{"n_layer": 14, "d_model": 256, "n_head": 4, "n_kv_head": 4, "head_dim": 64, "d_mlp": 1280, "vocab_size": 2048, "activation": "tanh_gelu", "norm": "layernorm", "norm_place": "pre", "norm_eps": 1e-06, "positions": "learned", "qk_norm": false, "attn_scale": 0.125, "bias": "none", "tie_embeddings": true, "parallel_block": false, "init": "normal", "init_std_qkv": 0.0236, "init_std_o": 0.00446, "init_std_up": 0.0236, "init_std_down": 0.00446, "optimizer": "cautious_adamw", "lr": 0.000733, "lr_mult_up": 1.34, "beta1": 0.9, "beta2": 0.95, "lr_head": 0.00615, "warmup_steps": 398, "schedule": "wsd", "decay_fraction": 0.744, "decay_shape": "linear", "final_lr_fraction": 0.0, "batch_tokens": [32768, 65536, 131072], "seq_len": 384, "doc_mask": true, "train_tokens": 449900000, "steps": 7034, "dataset": "wikipedia_en"}
MLP neurons of a small language model. Each row is named by its layer, matrix (up: input weights) and neuron, and shows model dimensions 80-207. Each number is 200 + 20 x the weight over its row's rms, rounded and kept within 0 to 999.
Before each neuron's rows, "fires after" lists the tokens most often just before its 100 highest values on Wikipedia text that the model never trained on.

fires after: " f", " C", " c", " F", " Sc", "c"
L9.up437,167,168,239,236,233,229,201,189,176,220,197,187,176,202,192,201,221,193,190,192,219,201,197,193,199,197,208,191,189,221,216,182,205,213,173,192,202,162,176,209,190,189,198,207,231,216,234,182,228,196,176,190,187,243,202,213,194,207,171,190,203,204,180,193,201,190,234,217,220,191,182,223,206,167,223,188,208,198,173,200,204,187,245,208,231,196,212,191,209,206,204,214,210,192,173,202,164,218,163,185,238,210,151,179,240,196,195,184,190,182,182,215,194,212,248,205,179,203,214,230,204,161,199,197,161,181,186,203

fires after: " al", "l", " ass", "om", " det"
L8.up699,198,172,229,210,209,215,205,195,218,226,189,186,227,203,237,210,181,184,210,218,154,195,221,185,226,184,187,195,181,185,194,244,220,222,186,181,226,196,213,175,221,220,180,235,231,209,229,209,203,212,215,239,213,187,201,180,233,247,191,210,195,189,209,217,186,183,196,177,193,176,227,220,200,214,202,197,187,162,203,200,204,198,215,221,184,206,195,196,200,191,193,162,177,182,187,221,171,202,188,244,170,227,186,198,167,176,200,217,169,185,185,174,213,193,197,221,191,224,191,198,232,214,214,172,207,204,199,204

fires after: " in", " trans", " on", " In", " ab", "^{"
L6.up719,200,170,242,168,212,191,214,172,205,213,189,209,189,204,180,186,215,165,210,198,175,222,180,164,203,206,193,185,163,188,226,231,163,183,216,191,208,181,219,181,194,217,234,194,234,176,190,238,208,212,214,187,180,217,199,211,210,219,197,169,206,199,213,226,196,188,234,207,233,191,213,219,167,208,178,209,186,192,212,198,199,195,214,156,193,209,174,196,205,192,189,204,187,227,208,227,211,159,178,194,185,210,185,201,165,208,184,203,231,156,193,207,229,199,187,224,233,189,188,229,227,184,170,215,218,211,198,179

fires after: " ", " (", " B"
L9.up812,188,223,202,218,213,181,211,183,245,262,189,191,235,197,214,204,202,209,199,176,185,187,234,178,166,219,212,194,183,198,204,227,183,217,198,186,257,164,202,189,212,198,207,217,183,224,194,178,192,189,215,204,171,211,191,210,231,211,200,179,196,206,226,196,210,207,207,234,217,206,227,200,157,194,239,209,147,190,176,208,212,200,201,183,219,191,191,196,183,181,183,209,189,228,176,203,149,211,185,170,197,206,215,176,221,232,208,214,219,205,147,203,208,190,237,202,166,212,178,184,226,189,232,236,207,217,183,193

fires after: "\n", "′", " was", " is", " /", "″"
L6.up631,188,190,237,226,214,206,205,173,185,216,186,178,207,242,208,190,189,218,211,164,217,200,189,183,168,207,214,221,184,150,196,191,183,222,232,150,213,167,202,220,202,231,222,176,188,230,199,202,164,223,197,185,187,219,192,209,192,196,208,188,195,220,167,186,208,185,205,184,186,210,188,187,167,186,227,191,195,202,200,204,160,187,208,219,178,203,249,199,156,207,205,212,207,199,208,223,168,205,175,176,231,199,172,171,189,228,168,219,167,206,198,222,176,198,213,222,204,193,227,165,247,211,237,196,207,215,241,187

fires after: "ur", " sub", "ult", "ub", "et"
L9.up1115,159,224,181,204,225,205,232,197,206,198,204,214,169,223,182,204,216,209,185,216,215,195,188,206,206,210,190,208,166,207,197,190,186,211,197,205,215,223,176,221,193,194,200,226,212,222,192,214,204,211,181,190,243,219,206,157,187,163,194,186,220,172,223,229,211,198,228,162,185,213,195,237,191,201,204,230,202,165,207,198,176,218,185,169,176,179,175,215,185,188,187,207,186,232,165,248,207,209,162,215,208,205,211,210,199,209,170,197,229,181,193,189,231,191,188,207,178,202,228,212,189,149,165,209,228,205,185,193

fires after: " Sc", " c", "ap", "c", " sc", "op"
L10.up92,193,190,206,215,219,211,224,187,217,194,185,177,203,205,214,198,208,224,205,185,223,193,165,198,196,185,224,169,181,172,232,191,195,236,200,175,194,190,200,218,179,200,200,217,209,216,205,180,192,232,246,203,168,186,187,198,209,215,203,212,240,228,179,222,192,210,206,204,219,182,193,157,195,184,240,170,179,201,197,223,197,192,199,187,209,216,182,181,196,200,193,189,186,214,193,182,163,201,177,184,214,228,189,187,212,192,196,209,206,172,194,177,193,208,193,189,123,194,235,204,198,183,261,227,197,219,172,204

fires after: " re", "-", " De", "S", "et", " play"
L9.up1119,179,240,199,204,196,233,199,206,205,227,234,193,205,194,234,196,213,199,212,192,208,183,186,176,190,206,201,187,171,202,169,259,217,208,199,191,195,206,186,201,211,208,180,202,185,242,205,221,195,218,219,181,201,210,176,168,193,209,193,178,171,132,199,196,234,193,200,209,214,206,236,209,197,168,209,197,161,171,210,181,195,187,177,202,196,191,204,195,180,182,178,206,209,208,182,233,182,191,175,188,194,200,157,210,192,246,186,186,215,166,222,186,208,175,200,196,192,194,187,142,211,176,197,184,208,228,227,200

fires after: " re", " (", " on", "ol", " "
L9.up104,199,189,198,204,170,228,206,168,217,206,192,186,200,188,195,244,233,183,177,177,171,212,193,176,208,206,233,207,176,164,193,230,193,251,210,184,223,211,196,206,194,189,230,190,184,193,230,200,205,201,233,213,200,182,182,202,222,198,175,208,191,200,195,216,194,178,224,188,222,172,224,209,187,224,233,186,195,150,191,173,200,212,226,184,211,202,178,211,150,200,204,209,183,224,185,202,148,195,207,222,232,217,188,189,215,221,203,190,216,179,180,203,239,217,213,201,213,197,202,232,208,224,201,220,206,195,218,178

fires after: ".", " res", " St", "r", "aint", " R"
L8.up1088,198,186,221,195,207,205,206,191,187,227,200,200,191,215,137,205,198,178,204,192,220,174,205,188,181,200,204,221,204,200,180,195,209,205,225,179,216,209,196,206,227,232,182,188,182,239,192,194,193,221,215,223,209,251,197,191,219,188,181,193,180,183,186,182,228,169,191,226,216,182,178,221,192,160,225,221,206,210,180,207,195,192,195,221,183,183,210,198,194,197,206,184,175,180,191,211,185,221,221,220,236,186,184,206,220,244,187,204,202,165,197,195,191,197,227,234,187,200,185,179,222,199,188,175,247,203,202,228

fires after: ",", ".\n\n", "==\n", "."
L6.up149,194,197,193,206,170,194,177,168,225,202,203,211,225,208,172,262,200,197,213,216,215,174,211,184,186,216,203,169,187,199,189,183,213,222,210,180,221,246,201,182,204,211,199,193,192,193,245,193,241,219,220,232,173,186,197,205,196,216,180,208,187,192,172,234,219,180,210,195,181,210,170,201,197,205,224,200,146,182,189,183,230,198,215,208,234,170,205,191,201,223,199,201,171,193,204,228,154,216,175,182,229,182,211,191,209,191,194,201,204,197,160,188,183,226,175,212,168,187,201,217,202,189,214,199,213,192,193,193

fires after: " ", " U", " on", "^{", " ("
L9.up733,164,207,205,181,192,205,236,174,239,216,223,217,189,187,205,199,208,189,170,179,171,226,203,195,192,183,197,205,152,172,205,221,181,186,194,184,234,198,208,187,186,220,193,185,192,206,224,201,190,174,198,191,215,218,207,203,209,239,210,174,225,167,225,187,213,197,224,206,230,196,217,218,196,227,223,212,164,163,230,183,196,200,191,186,167,208,185,196,205,161,174,199,216,186,211,230,163,202,156,173,220,213,183,171,203,217,161,178,204,219,206,177,219,169,209,235,204,204,187,207,182,217,180,226,214,217,210,194

fires after: " |", " c", " at", " was", " Sc", " inst"
L6.up442,174,195,190,225,211,199,207,173,191,182,213,199,203,231,216,176,187,199,186,214,212,211,179,181,190,204,243,184,194,192,228,221,217,207,231,183,170,168,184,194,172,201,206,202,231,192,183,179,226,212,212,208,185,218,202,198,211,193,192,200,229,222,180,192,162,181,257,217,192,174,222,192,238,204,236,191,211,222,183,210,202,206,230,222,212,200,180,181,208,219,197,185,211,212,192,213,209,217,178,188,198,182,183,213,191,179,177,240,215,183,158,195,179,238,184,217,156,212,201,205,192,224,214,203,167,166,232,208

fires after: "–", "20", "it", "19", " us", " "
L8.up916,187,224,201,160,153,236,193,193,234,223,225,209,164,189,204,190,218,180,210,216,166,182,193,200,213,205,215,216,218,174,173,219,224,183,202,230,196,210,207,173,209,174,225,200,191,164,191,211,186,203,178,208,181,190,192,194,209,208,169,178,219,181,204,184,247,200,227,189,226,205,196,242,206,184,198,196,179,155,216,185,194,216,218,152,159,203,204,246,180,204,193,232,219,228,211,202,185,206,206,204,211,230,210,155,219,231,215,221,203,191,191,175,215,174,207,199,213,160,199,203,170,217,179,212,191,221,201,187

fires after: "b", " ph", " ", " B", "g", " M"
L9.up817,188,210,221,191,179,198,209,179,199,200,183,215,200,202,192,212,200,221,208,205,189,194,211,186,177,180,225,222,193,226,177,186,162,172,213,185,208,212,180,175,196,190,205,190,235,151,213,177,236,211,202,185,194,188,192,208,188,222,204,190,179,190,185,215,217,220,209,218,189,172,221,204,168,190,177,186,180,199,183,224,200,215,208,220,234,203,191,199,199,195,180,207,219,202,187,189,211,169,209,164,206,202,191,173,181,210,195,179,197,204,207,218,179,184,169,200,188,191,184,233,162,176,229,220,195,230,222,190

fires after: " p", " t", " v", " sc", "30", " sp"
L9.up186,174,209,190,203,203,213,235,191,229,174,168,203,239,197,184,221,225,180,191,184,231,181,188,181,196,190,186,209,166,165,232,204,191,192,162,194,178,175,189,181,150,221,192,230,235,174,199,197,207,194,196,223,209,221,172,174,192,228,189,215,194,188,197,205,210,198,215,220,206,184,200,216,212,189,207,212,181,193,180,241,195,252,168,208,194,212,172,203,221,185,174,210,221,182,197,203,194,208,214,175,215,198,201,166,214,174,204,198,168,225,204,212,189,164,205,239,166,178,209,186,186,179,170,232,202,205,173,174

fires after: "n", "om", "ir", " Jos", " al", " ass"
L10.up952,201,175,211,211,212,205,189,172,190,206,175,194,234,197,217,204,147,156,210,245,217,198,205,203,204,191,226,154,201,177,158,234,204,190,194,200,220,206,198,198,206,227,202,190,214,183,173,213,186,206,192,196,232,197,221,185,225,230,156,180,195,214,219,235,240,161,198,211,212,181,220,210,205,202,204,195,183,210,191,193,262,185,201,204,199,183,176,197,177,180,194,199,187,195,211,221,205,187,170,219,190,225,202,215,196,216,209,194,217,199,181,163,231,187,177,176,200,206,199,153,208,147,180,210,189,230,184,196

fires after: "20", " ", "19"
L4.up880,199,220,190,182,184,193,221,195,198,190,223,233,182,185,220,181,195,157,191,230,212,193,205,167,219,196,208,187,190,185,193,231,175,216,189,213,218,211,180,195,217,203,239,216,198,188,199,211,171,198,196,235,200,171,147,188,185,189,187,186,195,194,162,200,185,202,202,219,227,189,193,200,203,190,202,208,203,182,199,198,194,190,193,195,196,207,214,177,201,174,157,196,192,213,214,209,189,188,190,202,202,190,212,152,213,197,186,167,220,165,193,178,216,252,238,203,175,217,187,207,230,215,163,216,193,176,224,199

fires after: " inc", " (", " in", " ", " re"
L6.up355,181,186,197,211,227,203,231,156,208,160,213,208,194,234,200,199,184,181,165,200,180,220,180,193,165,202,193,244,154,187,216,200,196,208,228,180,206,199,181,182,225,228,246,235,222,195,202,208,209,198,216,198,183,211,223,204,238,190,181,217,200,165,208,205,196,188,191,221,229,204,227,216,201,215,211,191,180,194,190,210,202,179,234,205,203,193,187,210,193,157,198,217,208,204,218,220,193,225,222,157,221,221,173,199,210,219,193,209,189,195,170,186,216,218,199,192,187,209,201,228,188,196,222,190,211,180,227,211

fires after: " R", " f", ".\n\n", "R", " cont", "aint"
L9.up1014,168,225,180,247,234,208,212,170,223,237,182,180,217,214,176,198,178,204,195,199,174,167,190,210,192,201,201,177,198,220,173,217,213,247,212,212,193,200,203,202,209,251,190,176,196,205,201,177,174,197,212,218,202,256,224,198,225,192,219,177,166,199,185,184,228,221,174,193,203,154,210,211,208,210,212,165,184,179,182,189,212,190,202,256,202,181,186,204,179,198,188,225,225,166,191,189,178,223,204,194,209,231,174,197,209,233,178,194,197,195,188,191,207,212,233,174,169,210,183,193,159,189,168,200,206,216,227,210

fires after: " ", " was", " is", " an", "20", "om"
L8.up1201,222,226,179,193,195,210,181,220,200,150,207,198,173,181,209,187,160,230,213,239,198,216,199,195,168,207,208,226,185,183,213,204,201,192,212,237,189,219,230,173,203,233,197,219,187,223,201,212,218,213,214,213,203,185,169,187,189,176,189,192,184,206,206,220,202,157,229,217,193,223,196,206,186,195,199,228,180,176,203,218,178,161,193,229,162,184,212,220,138,197,194,231,207,218,199,207,176,225,170,195,254,193,224,164,205,177,184,193,203,181,170,223,215,226,204,182,226,212,218,229,179,221,230,195,201,179,234,209

fires after: "b", "g", "ab", " Ab", "ad", "d"
L9.up435,198,202,207,172,172,206,237,176,219,162,223,217,199,175,196,184,190,195,199,222,166,194,270,183,191,200,194,217,206,187,184,217,174,214,192,192,209,176,168,175,175,187,207,240,227,150,183,183,234,215,220,189,206,158,218,200,202,225,176,212,159,218,194,184,185,160,219,210,224,188,185,188,179,204,207,183,177,203,207,200,227,201,206,214,205,220,197,222,206,213,190,190,194,228,207,244,209,167,202,213,208,199,208,164,210,193,214,197,196,221,202,185,211,190,178,191,200,166,186,178,203,205,186,253,164,185,219,233